config = dict(
    n_layer=10,
    d_model=160,
    n_head=2,
    n_kv_head=1,
    head_dim=64,
    d_mlp=640,
    vocab_size=8192,
    activation='swiglu',
    norm='rmsnorm',
    norm_place='pre',
    norm_eps=1e-06,
    positions='rope',
    rope_base=10000.0,
    rope_fraction=1.0,
    qk_norm=False,
    attn_scale=0.125,
    bias='none',
    tie_embeddings=True,
    parallel_block=False,
    init='uniform',
    init_std_qkv=0.0467,
    init_std_o=0.0,
    init_std_up=0.0467,
    init_std_down=0.0,
    optimizer='muon_variant',
    lr=0.0125,
    lr_mult_o=2.0,
    lr_mult_up=1.16,
    beta1=0.9,
    lr_head=0.00671,
    grad_clip=0.5,
    warmup_steps=200,
    schedule='wsd',
    decay_fraction=0.586,
    decay_shape='linear',
    final_lr_fraction=0.0,
    batch_tokens=32768,
    seq_len=1024,
    doc_mask=True,
    train_tokens=159100000,
    steps=4856,
    dataset='wikipedia_en',
)
MLP neurons of a small language model. Each row is named by its layer, matrix (down: output weights) and neuron, and shows model dimensions 0-127. Each number is 128 + 32 x the weight over its row's rms, rounded and kept within 0 to 255. A neuron's up and down rows have the sign that makes its largest values positive.
A block is one neuron, or neurons of one layer that tend to fire together. After each block is what it responds to, as a language model described it from the Wikipedia text at the highest values.

L7.down94 [178  88  74 117 156 107 125 161 179 130 135 138 144  86  98  97  67 173 129 144 161 142 129  94 128 106 134  59 185 202  93 135 140 148  91 175 154 135  82 145 101 181 148 131 112 197 105 110 133 107 164  72 147  90 138 124 147 132 161 119 162 161 151  84  86 111 168  84 199 137  99 145 129  68 116 145 180 105 166 139 136 126  91 140 109 114 128 121 117 124 103 157 170 165  97 156 105 144  90  84 122 112 182 181 169 120 135 200 105  92  96 156 160 125 153 115 152 134 108 123 169 169  97 156 112 151 141 173]
L7.down610 [102 129 238  94 138 127  96 171 108  94 160 129 134 125 122 149  45 154 177 105 145 139 108 111 154 129  97 109  69  88 118 131 117 159 146 195 118 147  97  98 127 142 121 129 187 112  91 120 156 144 131 123 133  93 123 146 100 174 127  86 173 118  75 138 105 180 178 146  99 125 137 177 110 115 118  67 193 176 135 117 131 135  57 137 128 126 142 117 128 122 107  83 169 137 152 167  94 146 136  87 110  87  62  45 174 113 136 127 175 104 176 140 130 150 116 133 123 163 158 119 138 116 120 112 103 124 158 126]
The first digit of a four-digit year, mostly the 2 of 20xx after a day, month, "in" or a dash (7 January 2021, in 2007, 2022–2023); also the space before a year.

L7.down311 [182  86 153 178  66 154 227 170 194 120 147 177  85  78 165 125 190 134 104 137 100 165 142 123 182 159  89 157 143  90 192 130  92 129 106 158 122 129 165 159 132 132  94  80 144 109 100 143 141  90 134 165  89 135  97 113 139 147 142 160 142 182 150  96 154  89 130 134 114 121 124 130 156 108  87 158 106 154 135  88 138 107 111  97 114  95 117 146 152 115 149 170 144 120  79  89 219 137 174  83 104 124 132 110 245 185 151 150 105 120 142 129 153 133 121  69 154 134  90 107  72 104 127 132 133 146 156 140]
L7.down636 [125 150 150 129 131 126 162 124 136 113 128  91 124 159 138 137 161 104 102 119 146 125 132 119 132 142  86  88 154 114  99 130 142 187 117  88 132 102 110 128 109 123  79 119 118 180 148 155 151 126 118 143 132 154 116 116 166 210 137  82  81  99 132 139 182  96  64  99 161 143  92 166 143 116 131 151 112 114  79 100 192  92 110  68 197 143 128 106 113 155 141 105 138 119 137 170  59 137 164 117 124 158 201  85 166 117 181  97 109 174 113 151 137 116 153  92 190  54 132 102 219 128 160  63 161 104  97 136]
Mostly the or possessive 's right before a superlative or ranking word (the only, the best, Fiat's first); also Release in infobox lists.

L4.down142 [133 121 139  73 119 161 160  73  70 158  91 156 113 142 124  90 108 115 135 105 101 108 112 138 113 126  52 101 126 127 178 131  94  95 138 152 131 156  92 137 142 109 129 117  78 147 154 142  94 132 133 169  91 110 177 164 147 117 158 127 162  74  97 148 113 100 173 104 133 162 153 190 127 162  93 130  71 144  87 111 143 121 107 152 141 154 122 180 160 102 121 139 162 108  93 159 173 147  95 229  99  97  77  82 105 143  74 121 144 131 165 161 167  79 129  77 131  83 147  93  94 126 118 158 100  93 136 106]
L4.down285 [140  90 156 166 106 173 121 177 109 105 184 119 160 183 178 130 120 151 173  77 125 157 141 137  49  52  97 134 165 106 132 114 171 151 169 154  96  90 131 155 152 185 124 172 180  86 107  96  87 167 176 157 153 133 129 131 151 164  75 121 148 124 112 129  93 146 172  91 145 120 158 129  70 106 119 189  87  74  89 107 141  37 122 141 138  95 129 132  98 126 137 101  81 109 122 102 117 130 153 102 124  99  60 113 200 151 100 100 164 110 128 164 150 102  88 128 118 116 129 134 117 136 114 156 115 113 155  99]
L4.down487 [176 136 142 113 157 133 111 132  92 117 134 167  49 145 117 110 105 121 151  44 152  98 145  60 161 135 188 128 158 105 181 145 129 154 147 104  93 133 130 149 131 126 170 130 116 122 117 129  99  86 120 109 141 145 165 139 128 235 120 122 132  86  74 100 102  89 140 160  96 155  99  81 110 148 133 151 141 107  72 124 153 166 112 173 129  99 153 114 153  88 167  86 130  60 102 154 160  90 143 136 138 167  55  92 150  63 110  99 180 158  96 138 135  88 136 121 144 126  68 111 117 133  87 192  93 109 128  62]
L4.down589 [137 137  79 113  53 126 137  75 138 140  72 107 106 158 172 125 186  86 128 102 112 131 148 137 124 152 198 168  94 162 139  89  98 134 182 104 117 147  78 109  94 142 173 122 113 135 124 144 161  64 169 139 176  78  79 113 121 163 120 126 185  85 144 155 175  88 162 152 122  70 138 112 123 114 106 160 137 198 113 147 122 162 129 120 164 125 109 152 186 130 122 169 159  99 113 106 148 141 169 128 175 108 117 137 135 116 119  79 147 106 144  75 175  88  66  96 126  82 142 120 118  75  81  62 151 111 120 142]
The third digit of four-digit years, giving the decade, e.g. the 2 in 2021, the 1 in 2010, the 9 in 1993, in running prose, tables and lists.

L7.down45 [141 121 176 140  92 115 162 120 113 117 160 136 114 172 119 139 136 124 153 156 158 109 117 188 113  65 156 122 160 184 100 169 175 126 129 113 119 125  99  91 140 156 143 133 171  78 201 181 169 114  83  89 168 132  76 138 169 159 123 133 145 138 145 122 108 118 150 189  89 131 171 133 119 142 144 125 128 116 113 114  50 172  86 154 164 135 151 186 137 189 195 162 126  90 100 165 101 124 120 175  65 164 136  90 227 113 112  97  81 112 144 168 129 124 145 147 160 146 146 141  97 120 148 125 109 167 123 148]
L7.down58 [ 94 166 116 149 139 149 120 113 131 157 140 150 209 109  44 101  95  62 114 116 155 100 117  77 178 137 153 131  81 125 153 176 100 140 141 132  96 171 119 106 102 151 130 106 147 136 169 102 125 170 114 147 152 114 180 133 127 151 146  97 147  81 139 124  99 137 148 129 156 220 182 103  72 102 151  73 134 140 162 120 178 211 147 100 136 208 117 148 154 112  96 119 177  96 105 131 131 121 106 125 154  71  94 145 167 174 173 130 129  75 104 173  69 148 134 113  89 135 131 138  89 120 150 124 154  94 121 191]
Month names inside full dates, usually after on/On or a day number, as in released on January 20, On 1 April, Released: April 14.

L6.down42 [121 116 103 149 152  97 153 120 112  88 112 134  46  92 163 141 114 123 151  86 120 158 131 106 136 145 152  90  72 150 120  79 133  61  94 139 120 111 179 130  95 102 141 152 184 119  82  71 174 135 174  51 138 157 116  76 161  80 113 140 167  93 144 121 109 104 133 124 155 140  98  90 100 143 120 118 150 108 121 155 135 128 122 108 100 139 151 162 124 131 142 179 138 193 191 114 167  71 114 132 159 142 209 171 137  97 111 110 161 127 129 123 138 124 152 146 127 118  66 120  79 156 178 157 102 143 116 132]
L6.down108 [103 150 156 141 157 195 117 122 174  94 146 145 124 159 105 155  69 110 146 139  96 115 165 151 135 103 155 151 163 115  49 101 118 130 166 137 113 162  53 144 162 139 153 120 138 116 109 108 107 139  93 134 106 131 149  99  40 208  98 150 155 173 105 153  67  60 116 166  87 114 143 102 133  86 133 125 156 133 173 175 116 158  96 154 132 185 161 140 123 144 165 150  44 133 134 149 132 142 131 117 114 117 117 113  83 156 151 107 134 194 128 140 134 150  94  88 124  87 121 171  88 141  56  89 150 133  94 177]
L6.down183 [116  84 144 119 132 133 193 158 145 178 144 140 111  95 182 100 113 132 142 103 105 123 153 149 151 105  80 132 128 126 176 141 101 137  80 118 106  98 144 151 171 124 104 123 131 127  96 130 142 170 123 118 139 106 146  86 126 132 131 161 174 158 189 170  55 134 112 110 129 118 165 141  80 120 167 188 214 131 133 169 122 122  96 148  35 149 110 167 142 147 119 139 162  66  76 122 127 168 116 179 157 142 116 126 115 152 114 112 110 157 121  90 161 183 117 124  84  94  82 148 139 125 135  78 138  89 164 179]
L6.down186 [137 122 181  62 137 188 113 121 119  91  78 121  74 150 170 112 113  65  95  83 138 160 122 134 158 111 107 109 178  99 148 202  58 133 118 124 135 110 114 119 151 127  75 148 168 186 170 117 125 171 173 142 113 113 169 111  90  81  89  96 122 149 142 183 113 161 121 171 165 104 164 162  90 123 176 147  86  69 164 122  91 139 149 109 155 160 171 178 129 135 142 101  86  80 159 169 136 130  88 146  94  44 104 141 147 103 105 165  80  79 182 146 149 151 178  98 108 108 132 104 120 138 140 181 154  96  99 166]
L6.down248 [127 149 137 143 180  35  84 143 102 156 117 125 119 109 167 134 101 139 158 108 124 124 143  83 151 127 193 151 128 160 118  88 183 147 191 181  91 128 123 151 140 149 139 157 131 145 132 141 131  69 166 111 117  79 126 104 100 200  90 173 136 153 154 162 107 120 123 144 172 188 123 155 132 109  79 177 149  96 149 118 115 154 127 180 108 189  89 141 107  99 169 190  99 122 114 149 127  52 123 128 166 147 128 104 186 173 181  60 109 141  92  95 144 156  88 173 155 154 112 138  61 129  68 159 102 163 106 149]
L6.down428 [100 135 147 124  53 126 110 152  84 113 108 123  98 151 173 126 155 134 190  63 112  97 144 148  98 198 153 160 163 150 138 126 143 100 158  65 106 129 144 116 161  92 155 171 103 153 161 142  96  68 162 139 136 109 150  91 153 137 155 193 158 116 136 104  92  54  91  95 143 113 141 128 101 136 119 190 113 164 151 182 179 115  98 115 139 107 123 157 158 165  83 138 168 112  91 140 137  96 144 180 106 169  89 128 139 138 155 125 121 142 169 144 137 140  85 163  79  81  78 190 134 174 157 144 101 144 147 128]
L6.down592 [101 167 177 124 120 114 169 151 207  85 159 115  51 146 119 137 111 154 125 140 106 126 165 161 162 132 125 131  88 115 138 158 127 106 143 127 163 121 153 125 129 164 122 154  89 121  91 105  91 162 144 129  82  82  98 138 147 184 112 112 116 143 103  95 116  92  88  96 142 112  92 193 142 129 195 151 134 155 101 121  75 114 155 164 103 102  78  96  94  70 152 128 123 139 112 134 110  58 149  90 151 134  65 147 190 113 136  93 108 160 143  91 186 107 140 172 157 145 175  87  58 127  96 111 110 156  81  84]
L6.down618 [144 143 122 142 117 117  85 126 103 133  97  87  82  99 143 152  68 126 151 144 166 160  78 159 127 142 172 118 125 136 163 122 101  67 149  97 129 158 166 119 106 157 198 143 161 110 113 113 126 127 169 159  70  81 135  91 157 152 127  96 168 144 149 102 147 190 172 125 146 119 156 132  84 163  56 117 152 104 103 134 110 120 132 147 120 140 132 183 190 160 132 125 125 140 123 146 114 127  88 110 123 147  85 156 137 127 213  87  99 168 140 167 120 129 177 126 134  94 150 169 116 195 152 106  76 102 127 131]
Fires on the first digits of a year after a day and month, like February 27, 2013 or 6 May 2006, mostly in tables; also hyphens in compounds such as jazz-influenced and broker-dealer.

L4.down30 [148 149 130 127 160 134 131 133 129  56 131 124 156 145 184 111 233 155 167  80 174 163 151 190 136  90 114 169  87 179 129 166 150 176 136 188 163 163 138  93 121 159 108 130  93 125 136 138 134  98  70 183 160 138 138 144 129 152 192 120 141  63 142 143  76 101 157 133 169 131  87 141 149 110 112 137 150 101 110 112  55 128 122  83 129 146 126 114 127 144 131 123 110 143 141 134 124 146 156 143  86 116 153 140 144 105 113 123 134 140  19 136 134 113 123  79  88 109  76 159 182 133  88 146  92 146 152 140]
L4.down367 [129 162 158  94 124 100 152 150 142 144 151 145 139  95 154 154 141  73 127  98 144 136 118  80 119  79 123  67  99  85 127 173 122 104 120 148 118 169 153 113 154 159 136 171 127 128 135 116  92  58  92 157  96 112 142  92 145 174  85 166 153  53 134 168 132 150 129 116  65 107 126 186 135 131 190  53 126 170 175  97 140 111  64 158  57  99 113 111 110 124 119 136 123 126 118 133 110  94 131 132 120 148 130  97 156  77 233 130 150 141 153 143 100 136 103 205  99 136 172 138 108 140  69  96 109 188 150 136]
L4.down416 [138 133  86 192 132 157 123 163 163 161 125 181 136  72 138 140 117 156  98 108  74 146 132 166 136 168 153 114 133 145 159  96 230 196 107 124 102 167 178 147 137 132  88  98 146 142 143 152 168 103  69  81 184 194 126 188  78 119 142 118  71 105 156 126 119 140 169 105 149 142 164 150 155 139 151 140 167 134 104 104  89 134 157 132 134 154 112 104  88  91 151 137 170 161 106 125  56 147 188 142  72 182  80  93 168 125 112 114 136  88 127 147 142 105 100 120 113 144 118  86 118 175  78 115 118 188 160 129]
L4.down526 [107 104 136 157 150 158 128 165 138  96 194 163 130 126 127  99 129 112 144  94 146 165  78 159  95  75 154 110 150 161 112 115 142 187  77 119 129 125 121 114 108 156 141  98 152  82  87 133  80 166 113 133  96 131 200 155 110 147 142 165  65 127 147 108 152 158 183  72 145  90  73 130 136 107 101 119 105  59  52  79  92 102  82 142 153 180 149  92  87 143 149 138 148  71 161 136  66 108 152  76 167 130 138 133 144 163 123 126 146  74 109 135 126 117  67 157  89 127 157 103 172 220 151 163  95 141 105 135]
Words marking a position in a sequence or time, such as first, second, final, early, late, end, and ordinal suffixes like -th or -rd, often after "the".